From a checkpoint of a small transformer trained on Wikipedia.
Architecture: rotary positions, no biases in attention or MLP.
MLP neurons of a small language model. Each row is named by its layer, matrix (up: input weights; down: output weights) and neuron, and shows model dimensions 272-399. Each number is 50 + 15 x the weight over its row's rms, rounded and kept within 0 to 99.
After each neuron's rows, "fires in" lists the words (lower case) most often at its 100 highest values on Wikipedia text that the model never trained on.

L3.up568:53 38 44 45 76 63 62 44 74 65 40 61 54 60 47 70 59 66 55 49 61 52 61 32 78 33 54 25 66 59 87 35 40 38 46 36 44 66 78 45 60 51 51 64 47 54 38 37 55 71 51 53 39 13 45 40 39 71 40 88 58 78 54 66 83 50 39 57 67 38 65 33 62 37 61 30 60 57 40 46 38 74 29 43 41 47 59 43 48 86 79 36 46 39 67 63 46 83 41 39 70 59 32 40 45 62 42 61 51 65 26 48 80 43 47 34 62 40 54 40 52 56 72 49 50 23 48 70
L3.down568:35 46 00 39 75 45 60 66 81 55 65 60 41 51 42 47 71 40 43 44 39 56 82 62 73 39 86 66 74 43 42 29 59 30 52 54 34 41 67 66 62 53 55 71 48 45 37 57 59 57 63 41 58 62 29 27 73 57 73 52 55 60 76 46 25 60 27 44 49 52 43 30 33 89 22 46 60 60 53 56 34 58 70 82 36 53 35 51 32 45 52 38 50 37 45 55 55 46 45 54 58 49 46 42 64 76 72 43 47 81 76 39 43 51 71 51 66 74 66 43 63 56 53 38 31 39 33 35
fires in: "were", "was", "make", "made", "it", "but"

L12.up1016:99 62 47 49 55 29 43 34 60 33 37 28 64 65 21 37 21 58 43 58 26 66 41 66 31 45 51 59 48 66 54 38 35 39 56 73 68 56 69 48 31 72 64 35 61 65 43 69 61 20 40 34 35 36 51 15 57 35 24 46 50 40 49 61 53 50 81 66 28 59 57 55 61 79 55 32 39 47 56 80 23 39 82 49 68 73 61 33 51 47 34 42 16 43 65 45 41 52 24 48 49 35 35 49 54 61 55 75 44 47 56 56 32 36 80 56 13 61 41 49 46 66 53 57 52 34 07 37
L12.down1016:53 56 51 47 39 30 11 44 43 59 51 36 43 56 52 47 45 46 48 68 39 24 30 41 56 57 68 55 43 52 61 54 58 35 58 65 57 39 83 50 39 36 50 44 51 53 58 48 72 65 54 28 26 40 56 69 64 38 37 44 43 30 47 54 61 32 53 46 31 46 27 71 79 38 61 46 52 42 45 80 55 45 51 38 81 44 56 25 59 46 54 48 41 52 18 41 40 43 39 42 60 42 37 65 35 25 69 43 42 58 50 54 40 29 30 52 69 55 37 69 64 68 40 51 81 50 31 43
fires in: "1", "4", "2", "3"

L12.up936:43 59 42 60 48 44 44 44 62 35 44 51 28 31 35 64 57 62 40 48 57 63 41 37 76 34 48 38 65 35 67 54 11 43 76 33 42 29 59 51 58 49 36 69 54 40 48 34 46 72 71 64 62 57 52 39 37 89 47 48 58 47 21 34 56 44 50 48 47 68 36 63 46 53 53 64 81 53 73 31 42 62 45 56 52 71 36 62 56 59 45 61 52 52 50 53 72 64 64 51 29 47 48 42 32 49 83 30 55 83 16 52 48 64 38 67 44 56 46 37 55 42 29 42 67 50 70 68
L12.down936:05 55 61 46 43 43 50 51 26 67 43 23 61 43 55 31 21 80 49 56 62 58 54 69 68 45 79 46 30 40 45 57 18 73 37 60 56 23 39 30 62 33 57 51 49 81 20 56 43 32 64 67 55 51 47 39 69 48 62 51 61 42 46 52 37 43 51 25 43 56 28 31 37 47 56 73 58 76 50 67 75 24 36 26 42 47 66 38 66 30 52 53 56 42 75 40 37 35 50 60 51 34 69 42 41 44 61 54 59 41 33 38 70 46 49 87 53 48 22 45 24 42 52 78 48 34 50 51
fires in: "was", "were", "originally", "and"

L12.up339:55 75 62 28 61 50 32 36 59 37 44 11 16 31 46 46 50 45 37 67 39 44 29 20 44 57 76 71 48 55 26 38 61 40 31 42 52 39 67 69 36 35 49 69 77 51 49 36 34 25 61 73 68 60 66 32 73 68 49 31 54 59 81 64 54 70 19 42 44 49 54 52 72 40 99 44 82 67 53 43 43 67 91 47 50 54 19 67 36 40 46 59 37 35 42 48 28 49 33 43 63 51 37 45 63 24 37 63 49 38 48 38 60 36 47 65 66 60 51 51 34 54 26 89 30 56 75 31
L12.down339:56 29 61 36 57 57 49 35 37 24 64 44 57 29 45 46 47 46 50 77 58 56 30 43 30 40 99 52 64 62 53 40 65 87 71 52 46 50 44 25 55 38 42 49 55 55 17 66 57 59 61 71 78 32 47 35 71 36 49 27 63 46 61 58 88 31 56 34 52 52 36 78 34 40 50 38 48 68 30 37 46 38 58 50 67 40 62 27 48 58 63 33 34 48 49 35 43 71 61 34 65 83 46 32 29 51 45 47 33 19 27 63 58 54 65 44 92 44 61 80 53 48 65 44 61 71 47 31
fires in: "the", "my", "this", "a"

L12.up856:39 33 52 30 30 64 58 73 65 35 21 50 83 49 66 37 67 46 51 76 35 27 47 56 46 35 72 44 58 47 45 33 56 55 53 38 44 39 55 57 90 66 52 48 53 43 59 52 28 46 64 51 54 42 70 42 41 42 70 36 30 70 69 65 70 67 59 72 65 23 43 50 41 47 85 29 61 44 58 42 55 48 58 52 24 65 58 41 53 44 45 55 16 52 71 61 28 41 47 54 53 87 34 74 66 39 50 74 37 32 51 39 76 51 54 49 18 51 49 50 63 37 48 55 56 71 39 67
L12.down856:54 57 48 28 58 59 56 65 65 79 29 28 38 31 54 37 43 49 54 52 41 56 57 48 57 50 73 62 68 42 70 35 51 74 50 37 38 39 27 65 37 50 55 45 46 58 49 41 58 47 46 44 43 26 15 35 57 45 56 64 62 36 51 80 65 44 53 36 62 52 58 62 44 54 86 54 85 50 69 35 41 32 78 53 59 30 56 38 53 38 25 60 36 49 52 60 78 43 35 36 57 65 50 39 47 32 60 57 50 65 67 54 22 26 46 62 35 32 48 42 48 47 36 81 46 39 58 40
fires in: "a", "an", "the", "his", "s"

L12.up1780:63 65 45 72 40 55 46 40 45 40 53 53 48 76 61 64 76 57 26 28 37 56 52 60 51 12 46 31 58 69 41 33 35 51 57 48 48 51 76 56 44 68 31 53 56 56 38 66 49 52 48 35 48 48 66 75 64 45 65 46 55 56 20 74 69 54 67 52 67 48 57 60 52 53 57 42 58 43 18 46 60 54 55 71 64 27 53 48 38 47 51 70 28 41 62 57 47 51 34 23 58 52 32 37 49 56 36 44 60 46 47 83 42 32 61 60 45 85 57 88 61 40 54 48 31 34 44 59
L12.down1780:47 63 46 80 41 55 54 71 48 25 51 45 59 77 46 30 41 60 65 47 38 59 19 45 30 41 47 37 47 67 57 68 38 57 72 56 34 54 53 52 54 69 45 52 62 37 58 61 44 63 48 31 65 48 56 37 23 41 55 56 42 56 69 69 78 48 24 40 49 60 68 38 56 58 39 30 51 48 43 79 57 67 62 56 46 53 50 56 53 44 68 30 60 54 60 32 44 37 11 53 57 72 37 26 43 28 64 48 74 60 61 70 65 35 43 59 28 53 70 97 42 60 62 53 36 55 62 52
fires in: "the", "one", "part", "a"

L12.up1376:35 55 42 56 30 72 28 47 44 49 34 80 47 52 69 60 57 81 52 37 67 61 48 65 57 65 66 32 53 56 46 49 28 67 41 61 41 43 76 61 45 25 63 67 45 30 48 35 58 33 48 45 32 13 38 52 47 18 38 72 42 48 71 17 29 56 39 73 64 59 54 62 35 65 28 36 35 71 79 49 40 55 50 50 48 49 52 41 53 51 56 45 38 28 38 68 53 64 54 80 42 41 67 38 50 24 58 81 39 61 70 40 49 37 67 41 46 50 55 82 36 31 56 29 66 43 70 67
L12.down1376:53 17 35 30 23 27 65 24 36 44 62 54 18 68 44 36 55 35 30 46 52 75 76 40 57 71 59 68 41 51 49 41 64 69 55 51 13 22 42 66 69 69 40 51 40 53 48 26 41 24 49 60 53 61 31 54 47 49 64 54 35 34 58 60 62 61 70 57 73 64 41 34 50 58 40 53 54 32 41 39 76 69 54 70 60 25 49 47 30 37 55 42 50 53 54 42 67 37 44 54 57 49 41 57 43 43 60 44 31 22 54 64 39 63 29 48 57 55 69 30 62 37 17 34 67 35 57 48
fires in: "have", "has", "not", "had", "are"

L3.up949:58 60 38 58 31 64 21 59 54 29 27 31 59 71 66 31 37 46 56 67 41 66 21 64 67 79 36 55 63 61 53 53 43 61 58 68 17 73 19 65 53 38 57 42 38 52 59 77 58 20 30 39 44 65 70 51 42 49 46 62 71 42 55 45 44 42 60 59 50 87 62 58 66 70 29 43 63 52 73 40 47 34 75 55 52 42 21 45 55 58 03 29 42 74 51 58 45 54 50 44 44 46 67 59 74 41 33 60 31 29 41 42 62 38 88 42 62 51 61 51 40 66 33 54 28 32 51 57
L3.down949:59 59 73 67 33 25 48 43 93 42 76 44 41 09 60 46 59 59 47 66 76 50 50 46 44 32 35 66 56 44 33 55 37 57 53 60 31 44 47 48 38 42 54 51 26 40 43 56 50 42 34 10 37 25 45 63 56 60 88 28 67 59 50 54 54 47 72 56 57 41 40 41 49 71 36 33 64 52 71 44 63 48 55 35 78 38 28 31 32 71 54 45 55 56 47 63 44 01 63 60 38 38 49 37 60 50 72 26 61 43 46 65 66 43 60 85 56 69 24 44 50 52 44 45 52 62 11 53
fires in: "one", "1", "3", "5", "two"

L12.up1889:34 82 68 63 56 82 72 36 49 41 21 58 53 42 43 32 51 39 25 19 37 62 42 31 63 71 21 25 50 68 45 61 43 67 43 49 60 25 78 60 43 44 61 37 61 42 48 42 60 91 58 37 48 96 53 53 59 62 44 65 75 59 53 39 84 68 57 26 57 46 22 46 42 46 53 53 46 47 34 43 47 42 45 71 66 65 48 48 46 54 49 47 50 52 51 70 63 87 55 41 40 30 63 72 78 45 60 60 47 56 54 52 41 66 38 54 70 65 19 29 36 38 25 63 62 40 47 38
L12.down1889:44 59 84 38 65 68 48 70 64 67 28 76 67 37 64 32 74 70 46 50 23 52 42 35 56 67 61 42 63 32 31 39 60 36 30 44 60 28 48 53 22 55 52 70 57 72 62 68 32 29 42 42 37 59 58 73 50 67 67 62 36 63 40 62 30 51 56 25 35 43 46 47 73 70 52 67 48 20 53 63 29 68 45 28 36 60 26 86 63 60 76 46 54 47 55 72 31 27 54 70 72 80 57 54 54 66 73 57 54 47 55 63 60 60 61 17 44 43 45 53 51 52 78 54 51 71 61 39
fires in: "was", "be", "are", "were", "which", "and"

L3.up227:59 32 57 57 56 33 57 46 55 10 57 82 50 32 58 39 55 47 51 68 39 57 34 67 54 76 36 46 46 50 71 72 47 40 70 38 27 74 69 54 38 52 48 47 43 70 67 43 76 44 38 36 60 83 62 21 78 55 49 51 40 56 68 73 45 42 49 41 49 47 54 43 43 52 24 51 38 59 67 36 43 65 47 33 44 76 54 56 51 28 53 61 36 78 53 69 51 32 61 37 67 52 47 27 59 45 49 54 32 66 33 44 39 47 38 28 45 56 47 72 38 50 64 40 47 71 75 48
L3.down227:81 63 45 69 76 45 58 32 57 65 61 56 34 45 51 44 61 41 45 56 51 66 45 46 41 37 32 46 56 85 64 55 56 57 41 84 15 51 35 31 46 49 51 38 53 55 60 65 24 34 46 66 52 64 58 42 31 49 36 35 66 33 43 51 44 43 28 36 48 54 59 61 57 48 67 63 66 66 37 24 39 49 61 74 56 65 55 19 79 66 47 53 59 44 58 38 44 37 45 60 21 64 30 48 34 71 46 49 59 49 36 59 60 11 71 39 70 68 54 27 24 61 41 54 51 59 49 46
fires in: "december", "division", "november", "president", "warid", "september"

L12.up298:60 67 78 58 46 58 38 77 54 54 57 56 59 84 38 34 70 60 60 40 61 89 48 50 56 44 50 27 53 64 30 48 64 71 45 54 45 40 65 48 48 61 16 49 51 50 37 44 52 31 51 28 56 48 77 58 45 38 68 60 76 80 66 42 59 46 69 57 31 30 36 40 46 43 50 46 55 75 63 43 51 43 34 48 48 68 71 60 41 21 48 44 67 61 46 48 55 50 35 22 27 48 69 44 73 30 75 43 37 47 47 47 41 42 32 38 40 57 51 82 36 62 29 50 62 51 48 63
L12.down298:52 42 67 56 26 25 64 67 48 54 39 43 45 80 18 65 47 47 49 60 35 50 60 44 56 52 22 36 67 26 38 39 30 49 38 49 61 66 33 43 62 67 31 34 54 62 48 24 23 43 63 62 62 75 45 59 27 55 49 65 54 41 32 28 66 53 48 54 60 02 25 31 56 26 33 43 38 32 35 47 44 47 56 56 59 57 55 50 58 47 27 72 32 54 36 68 46 73 45 73 69 44 35 39 33 33 47 52 38 48 35 51 47 45 63 34 66 47 88 46 18 29 41 63 42 50 19 40
fires in: "to", "had", "have", "could", "can"

L12.up1225:58 61 55 50 60 31 44 71 37 68 40 41 83 82 72 07 48 42 65 61 57 68 49 41 31 82 63 28 60 34 67 31 45 75 39 69 71 49 61 62 55 70 47 63 65 26 79 49 66 50 11 35 78 47 46 62 34 39 48 46 66 53 41 41 62 47 53 59 64 59 45 46 56 65 50 38 60 39 43 43 53 51 54 63 67 57 52 70 52 39 78 32 15 55 48 35 55 55 70 53 43 50 54 27 83 33 65 49 46 50 59 36 44 71 33 76 36 44 34 42 20 59 31 62 62 73 37 59
L12.down1225:47 43 38 63 35 31 39 30 35 36 55 61 50 43 51 65 50 58 65 44 65 99 48 44 54 46 34 22 36 47 52 61 55 45 74 42 47 58 48 51 60 25 28 46 61 38 65 47 34 45 67 34 67 36 70 41 73 48 46 81 51 22 62 63 58 33 74 31 38 60 47 46 40 67 53 32 30 35 45 52 51 89 38 73 66 54 67 72 52 43 54 54 60 40 33 63 28 76 47 70 66 52 74 43 64 40 85 30 52 71 68 62 74 55 46 60 44 70 44 28 55 50 25 33 44 51 59 53
fires in: "was", "had", "were", "are", "is", "has"

L3.up741:68 38 46 62 37 32 58 51 57 64 56 48 59 42 32 46 38 14 35 52 42 44 65 77 96 52 49 55 47 36 42 31 55 48 43 58 66 20 66 68 54 55 60 31 56 61 48 37 35 45 41 51 58 55 36 78 43 20 56 54 34 64 52 57 33 41 57 35 55 54 31 39 47 66 30 41 57 73 55 59 47 43 56 73 31 80 34 52 39 27 47 47 67 38 50 48 55 46 43 77 16 56 39 40 39 04 57 25 35 47 62 42 51 33 57 49 35 45 49 58 50 53 45 47 44 49 22 22
L3.down741:54 52 67 31 52 34 46 39 36 46 60 42 20 38 25 61 43 27 49 48 54 15 70 41 62 16 46 72 55 54 48 44 24 62 60 68 48 55 45 47 44 29 56 46 67 99 54 49 10 73 35 56 42 33 74 56 43 68 54 44 32 66 45 57 55 45 59 32 66 58 45 39 36 83 48 62 57 69 24 55 42 37 62 86 31 55 37 56 39 77 72 60 50 51 71 46 35 49 59 46 33 50 23 71 57 39 48 56 44 48 81 37 60 59 21 52 24 49 61 66 68 69 48 56 27 40 38 58
fires in: "small", "large", "entire", "larger", "smaller"

L12.up87:63 67 48 69 41 36 44 37 28 53 17 72 54 45 46 38 48 66 66 18 40 66 44 63 59 70 37 33 47 69 37 57 47 62 43 48 68 13 35 36 46 44 49 43 29 58 18 33 72 40 41 24 68 54 49 25 52 57 52 65 69 74 45 54 81 55 44 43 59 75 40 63 59 32 40 18 30 41 56 53 72 56 32 53 55 61 73 68 70 30 42 78 69 69 31 52 36 46 37 52 54 35 68 47 52 13 65 28 68 55 31 32 58 26 25 68 44 60 20 66 53 43 62 56 55 29 58 68
L12.down87:43 66 61 47 43 34 51 48 55 40 51 56 79 47 24 41 26 52 55 65 74 34 38 35 52 67 43 33 53 63 59 64 55 46 30 60 29 34 49 52 39 38 57 51 59 64 74 31 51 44 52 65 31 22 40 50 43 44 40 76 71 51 66 59 49 43 65 27 61 50 34 62 49 40 56 59 66 20 40 67 47 36 31 57 32 46 27 23 66 32 13 38 53 35 22 66 73 81 52 59 19 45 55 67 51 28 36 69 69 51 50 53 57 46 69 61 47 59 46 56 76 53 32 40 58 36 60 37
fires in: "was", "were", "is", "be"

L12.up1605:37 52 40 49 61 47 37 44 64 78 41 37 43 82 76 56 56 49 58 31 40 38 72 60 69 32 80 58 52 72 80 13 60 34 59 66 61 54 65 46 47 56 40 77 36 44 30 65 46 43 28 39 63 30 54 63 10 55 47 40 45 52 43 39 50 61 51 42 48 69 32 44 27 41 80 38 48 35 33 45 40 48 31 41 51 61 43 41 55 80 77 49 31 40 50 63 50 86 63 71 58 55 68 44 57 63 52 54 54 23 66 73 37 42 60 35 55 49 37 68 41 45 42 39 70 48 75 43
L12.down1605:60 51 61 42 65 50 43 75 67 85 44 45 45 75 53 50 48 52 61 61 48 31 69 44 29 41 57 49 42 86 40 34 34 42 72 48 34 33 63 29 62 36 41 77 54 38 55 42 94 45 26 46 52 37 56 34 57 56 52 32 31 62 46 59 46 49 34 74 59 49 48 43 45 48 50 63 64 44 61 59 45 83 29 52 46 33 60 66 51 67 61 69 39 54 38 46 52 39 62 62 49 41 46 34 43 61 35 40 53 31 53 54 68 66 44 52 52 42 35 47 55 30 50 42 24 40 60 79
fires in: "were", "was", "is", "are", "not", "be"

L12.up1549:56 56 44 64 27 44 50 52 47 21 35 27 52 59 54 56 50 48 43 38 41 47 53 48 46 34 43 35 35 56 48 52 39 38 36 37 62 30 42 46 37 39 55 63 68 61 59 48 41 52 93 66 63 58 38 56 38 47 56 43 69 59 45 54 65 27 38 46 57 47 49 48 38 56 40 41 68 32 41 33 92 35 62 44 57 42 54 61 79 27 49 39 57 53 28 43 58 11 33 36 48 43 64 71 47 13 77 43 59 69 31 75 58 45 61 58 02 73 58 56 48 45 52 52 42 63 66 36
L12.down1549:28 58 48 49 13 63 52 35 56 54 58 43 39 62 52 54 52 49 58 43 39 19 42 44 37 23 24 55 41 47 33 54 57 35 61 58 31 49 63 47 82 52 51 46 51 50 64 68 42 23 78 62 49 49 57 50 50 54 35 28 55 37 28 58 48 53 35 84 58 65 58 55 43 50 29 63 44 09 84 57 50 41 33 35 62 48 76 43 46 70 58 61 29 40 47 33 30 20 28 57 77 74 60 46 35 47 56 50 25 45 35 35 41 58 60 39 43 73 33 42 84 72 52 71 39 72 42 91
fires in: "the", "a", "this", "new"

L12.up1663:51 67 64 71 76 30 55 55 54 69 31 51 52 56 39 42 45 52 57 54 20 65 39 32 50 52 21 27 51 60 67 51 30 46 76 45 50 61 53 61 69 12 23 69 19 27 34 60 66 38 52 58 50 47 58 50 49 50 44 32 70 42 44 56 68 59 52 60 70 30 68 56 38 68 49 37 62 53 44 77 47 50 32 57 71 86 74 47 71 37 65 65 37 41 41 29 37 76 54 41 53 50 44 51 57 39 54 52 54 44 55 65 34 90 30 33 33 48 40 50 34 69 20 44 45 17 67 42
L12.down1663:30 29 58 46 56 46 45 21 65 38 43 37 33 61 30 53 37 38 36 34 49 53 51 47 77 54 09 48 39 36 62 51 56 60 57 40 69 36 53 77 53 44 44 52 41 68 57 40 30 38 38 47 41 46 51 36 51 55 70 78 71 53 45 60 61 52 23 61 53 19 65 28 07 47 45 34 49 31 58 34 47 44 48 62 32 59 49 40 53 42 79 59 43 84 42 60 37 87 51 53 61 35 65 51 43 54 69 35 62 74 48 65 43 39 68 22 66 80 49 45 36 48 26 47 58 74 80 61
fires in: "is", "was", "would", "are", "to"

L12.up1929:46 55 48 40 49 44 60 46 33 82 72 42 41 49 65 67 36 25 60 30 46 60 52 35 71 87 19 53 46 55 50 38 55 39 63 63 57 42 82 44 72 59 63 68 16 60 48 36 42 68 54 24 56 31 33 58 46 75 58 27 44 53 37 65 71 88 44 52 64 74 51 38 49 61 79 45 46 37 37 57 43 82 58 49 61 83 55 45 25 60 41 62 43 77 44 38 62 67 51 49 40 51 65 32 40 58 22 52 53 30 77 37 61 56 36 58 57 30 44 46 82 40 53 46 57 48 44 34
L12.down1929:64 45 49 08 39 53 31 34 53 78 32 77 23 36 51 29 35 52 54 52 42 41 59 23 44 61 56 39 42 82 29 37 61 43 82 20 61 30 66 50 48 73 59 61 65 23 47 50 90 39 56 62 53 55 51 60 41 43 64 55 74 43 35 41 18 41 44 59 39 48 46 44 51 36 54 63 37 48 66 29 71 64 62 62 20 18 60 54 41 66 72 33 74 25 35 71 48 91 43 64 52 61 64 58 51 56 43 33 54 41 90 56 50 40 44 44 37 56 58 41 65 87 49 64 40 42 58 74
fires in: "is", "are", "was", "were"

L3.up928:61 66 49 66 57 44 28 47 56 51 69 52 74 52 41 69 53 55 54 52 48 24 77 41 41 68 41 65 33 51 68 53 58 42 47 60 50 52 72 52 39 54 75 48 78 21 37 48 49 40 51 60 44 57 52 69 58 59 83 53 29 46 52 58 52 43 51 64 71 69 58 53 46 60 36 54 55 55 21 38 15 60 73 59 38 62 74 69 44 41 49 65 43 75 31 40 39 58 14 61 50 61 39 24 48 62 34 54 40 74 78 40 36 56 38 47 39 69 24 70 42 65 62 58 53 85 42 54
L3.down928:34 74 69 46 46 55 82 28 65 40 52 55 46 34 55 49 59 80 41 65 70 53 51 35 49 46 53 70 39 39 48 56 71 53 08 75 56 53 62 72 31 44 58 39 40 35 43 68 43 45 72 43 31 46 52 55 44 63 67 43 23 26 58 38 67 75 46 46 62 87 25 59 34 74 17 87 55 55 44 37 49 40 59 47 33 36 49 44 57 67 66 37 47 36 57 53 41 00 17 45 27 53 55 63 84 32 25 63 40 42 35 71 48 48 40 35 59 72 21 27 32 49 44 56 61 59 43 64
fires in: "short", "long", "september", "round", "november"

L3.up1207:69 14 46 54 41 29 46 91 59 49 64 62 44 52 32 60 62 44 40 81 59 57 48 59 56 23 62 39 34 68 65 54 46 55 37 69 77 64 47 37 54 59 68 70 47 81 57 50 32 49 39 62 37 36 65 46 51 65 28 38 61 65 37 32 57 62 68 55 40 69 72 56 77 47 50 52 41 70 69 55 58 62 60 74 43 48 25 23 21 99 48 44 36 35 52 55 38 41 55 52 44 65 50 20 56 59 66 46 41 42 50 51 60 53 64 29 58 46 49 59 37 86 63 55 28 59 47 60
L3.down1207:73 54 59 50 65 48 50 66 62 24 30 22 38 52 54 34 43 39 47 51 58 84 58 48 34 61 25 50 31 33 60 30 30 60 74 45 26 39 61 21 46 44 57 15 66 46 69 46 30 41 63 15 82 33 54 55 41 52 56 37 20 36 42 71 52 22 77 43 41 23 30 42 63 79 50 78 48 57 56 61 35 72 54 48 71 29 49 33 40 67 62 53 52 62 35 56 47 37 51 43 59 45 28 28 58 43 48 36 54 75 70 46 67 37 83 51 27 44 46 55 50 62 59 48 75 61 42 41
fires in: "one", "two", "single", "up", "three", "a"

L3.up1180:53 34 37 61 48 42 66 74 28 66 40 57 43 42 75 31 53 44 54 52 72 54 51 48 60 65 87 63 77 55 18 45 87 55 48 57 24 56 48 65 50 83 51 35 40 42 59 43 66 75 42 56 59 56 54 46 48 54 51 74 33 22 64 51 49 14 67 44 64 59 38 77 41 43 50 46 70 56 63 55 56 49 65 66 61 63 33 50 70 36 45 42 53 51 75 26 61 44 35 64 42 55 25 62 44 58 42 42 55 59 75 51 46 43 35 42 47 49 53 57 35 48 73 55 39 23 32 29
L3.down1180:42 52 34 48 68 38 59 58 83 54 69 80 57 17 43 45 40 34 51 45 64 49 33 45 29 43 44 46 43 53 54 58 36 72 62 50 08 65 59 44 45 60 36 41 06 60 36 34 56 60 34 33 80 88 37 39 48 45 65 62 37 49 74 44 45 43 44 29 60 56 65 68 48 68 62 31 84 51 59 35 67 48 46 56 44 58 64 27 56 39 61 34 57 47 35 44 67 41 49 58 44 55 49 56 43 49 58 44 58 44 68 22 70 40 44 55 46 42 37 59 31 43 19 55 71 30 17 38
fires in: "semi", "quarter", "set", "grand", "pre", "extra"

L12.up1919:56 76 59 39 52 33 53 37 30 59 47 33 28 56 47 42 72 61 64 39 40 46 51 46 70 61 38 68 37 43 58 70 42 27 75 31 34 57 38 48 39 52 73 49 90 57 86 37 38 31 50 60 48 51 50 57 46 87 55 26 60 33 78 54 44 48 23 45 52 73 47 41 41 51 79 37 51 52 35 54 62 58 61 37 34 59 58 44 33 50 54 59 50 49 36 38 26 27 59 50 83 60 72 31 71 53 67 61 32 58 49 88 80 19 34 48 62 54 35 38 56 49 35 61 33 20 36 33
L12.down1919:49 86 44 34 44 51 67 59 43 28 65 77 49 52 33 66 50 32 54 68 56 42 32 37 80 44 19 43 51 61 53 55 73 45 57 57 68 45 61 59 66 53 70 30 49 77 36 67 44 53 60 45 52 36 63 43 76 10 43 50 26 54 20 52 61 73 45 68 34 38 59 35 28 50 45 59 48 42 34 62 74 38 37 55 71 33 54 67 43 39 54 49 40 58 74 19 41 00 43 36 46 52 54 53 55 42 48 70 57 46 31 32 50 59 75 53 64 51 35 48 45 74 37 38 41 56 46 51
fires in: "the"

L12.up99:56 76 56 44 78 27 50 80 76 80 37 61 97 70 78 32 59 57 42 27 37 70 75 46 33 63 40 63 50 50 66 66 54 52 36 59 59 42 47 56 64 49 35 46 46 32 54 19 59 49 39 47 57 36 62 65 47 25 42 60 62 32 70 45 36 59 39 82 52 37 64 53 50 47 48 72 72 50 63 56 54 86 38 45 46 32 71 46 70 54 55 57 48 40 47 39 64 66 56 33 17 59 66 30 56 27 58 55 35 52 64 27 65 44 26 35 48 37 28 64 27 25 50 56 32 31 50 64
L12.down99:46 46 03 44 74 43 37 49 63 36 53 35 59 37 47 52 35 58 40 58 51 49 47 32 24 55 25 28 42 35 65 41 42 42 30 41 58 52 32 41 59 35 40 45 51 42 32 48 64 61 60 53 53 49 43 41 35 29 65 47 46 68 71 61 53 52 57 34 16 48 46 52 66 33 58 60 43 43 27 50 92 50 72 56 45 82 55 71 58 23 58 39 64 64 62 52 44 91 83 22 38 46 35 48 56 24 34 46 52 59 37 43 58 69 60 71 34 41 66 23 45 43 41 36 45 57 59 98
fires in: "was", "is", "had", "to", "be", "are"

L12.up1409:70 50 24 68 56 13 69 54 41 81 45 55 57 77 50 48 74 55 35 36 54 84 50 61 55 39 55 29 60 59 57 23 69 41 34 61 51 48 71 50 29 50 65 61 66 57 37 27 69 33 28 43 58 41 60 27 51 49 65 70 43 32 67 25 70 64 32 34 57 62 60 54 52 44 44 44 42 43 29 43 02 42 60 43 61 65 42 32 74 42 58 51 53 64 67 52 35 68 38 65 39 58 41 74 44 78 42 54 58 53 53 32 53 57 47 59 31 43 43 56 50 64 31 43 46 65 66 77
L12.down1409:60 62 56 46 33 55 67 62 55 14 58 32 29 29 40 58 37 58 77 51 45 58 50 36 38 56 36 79 19 51 44 69 51 63 40 32 52 46 47 51 83 52 66 51 39 64 55 76 09 21 53 39 30 57 68 47 65 65 50 38 56 58 31 59 61 22 62 64 73 43 48 48 47 57 62 60 49 39 70 42 81 46 51 86 51 34 69 44 67 49 53 70 66 39 39 56 62 11 35 57 60 29 47 17 38 51 68 44 55 64 26 48 38 53 61 38 42 55 08 52 44 63 36 60 64 60 10 55
fires in: "were", "as", "are", "have", "to", "being"

L3.up940:77 39 54 34 37 18 17 91 55 36 52 48 68 60 39 64 71 40 53 49 54 80 58 35 48 37 44 58 55 76 32 50 35 61 27 47 43 45 63 45 41 31 83 48 46 83 59 62 73 78 40 39 55 45 25 77 54 60 36 63 59 40 41 30 40 19 56 45 39 64 64 53 83 64 50 52 45 74 57 51 47 50 57 25 51 41 34 20 42 68 62 46 46 58 38 57 32 39 42 43 51 53 51 52 74 76 44 36 59 53 49 41 68 76 69 50 47 59 88 60 30 56 35 43 30 64 27 11
L3.down940:70 39 85 48 38 45 39 46 57 47 72 40 75 36 31 54 65 31 22 37 37 78 41 29 44 62 63 46 37 81 45 43 46 46 35 45 39 57 57 23 54 43 65 36 41 65 64 60 44 77 21 23 55 51 53 69 51 52 67 51 67 89 49 58 53 27 77 25 80 32 56 36 63 58 41 51 45 46 46 48 53 17 45 30 57 54 45 53 53 54 41 44 47 50 44 66 37 26 46 36 41 37 55 39 77 51 45 64 33 58 60 61 54 67 41 53 49 47 84 29 32 48 47 63 50 71 13 16
fires in: "one", "two", "some", "another", "several"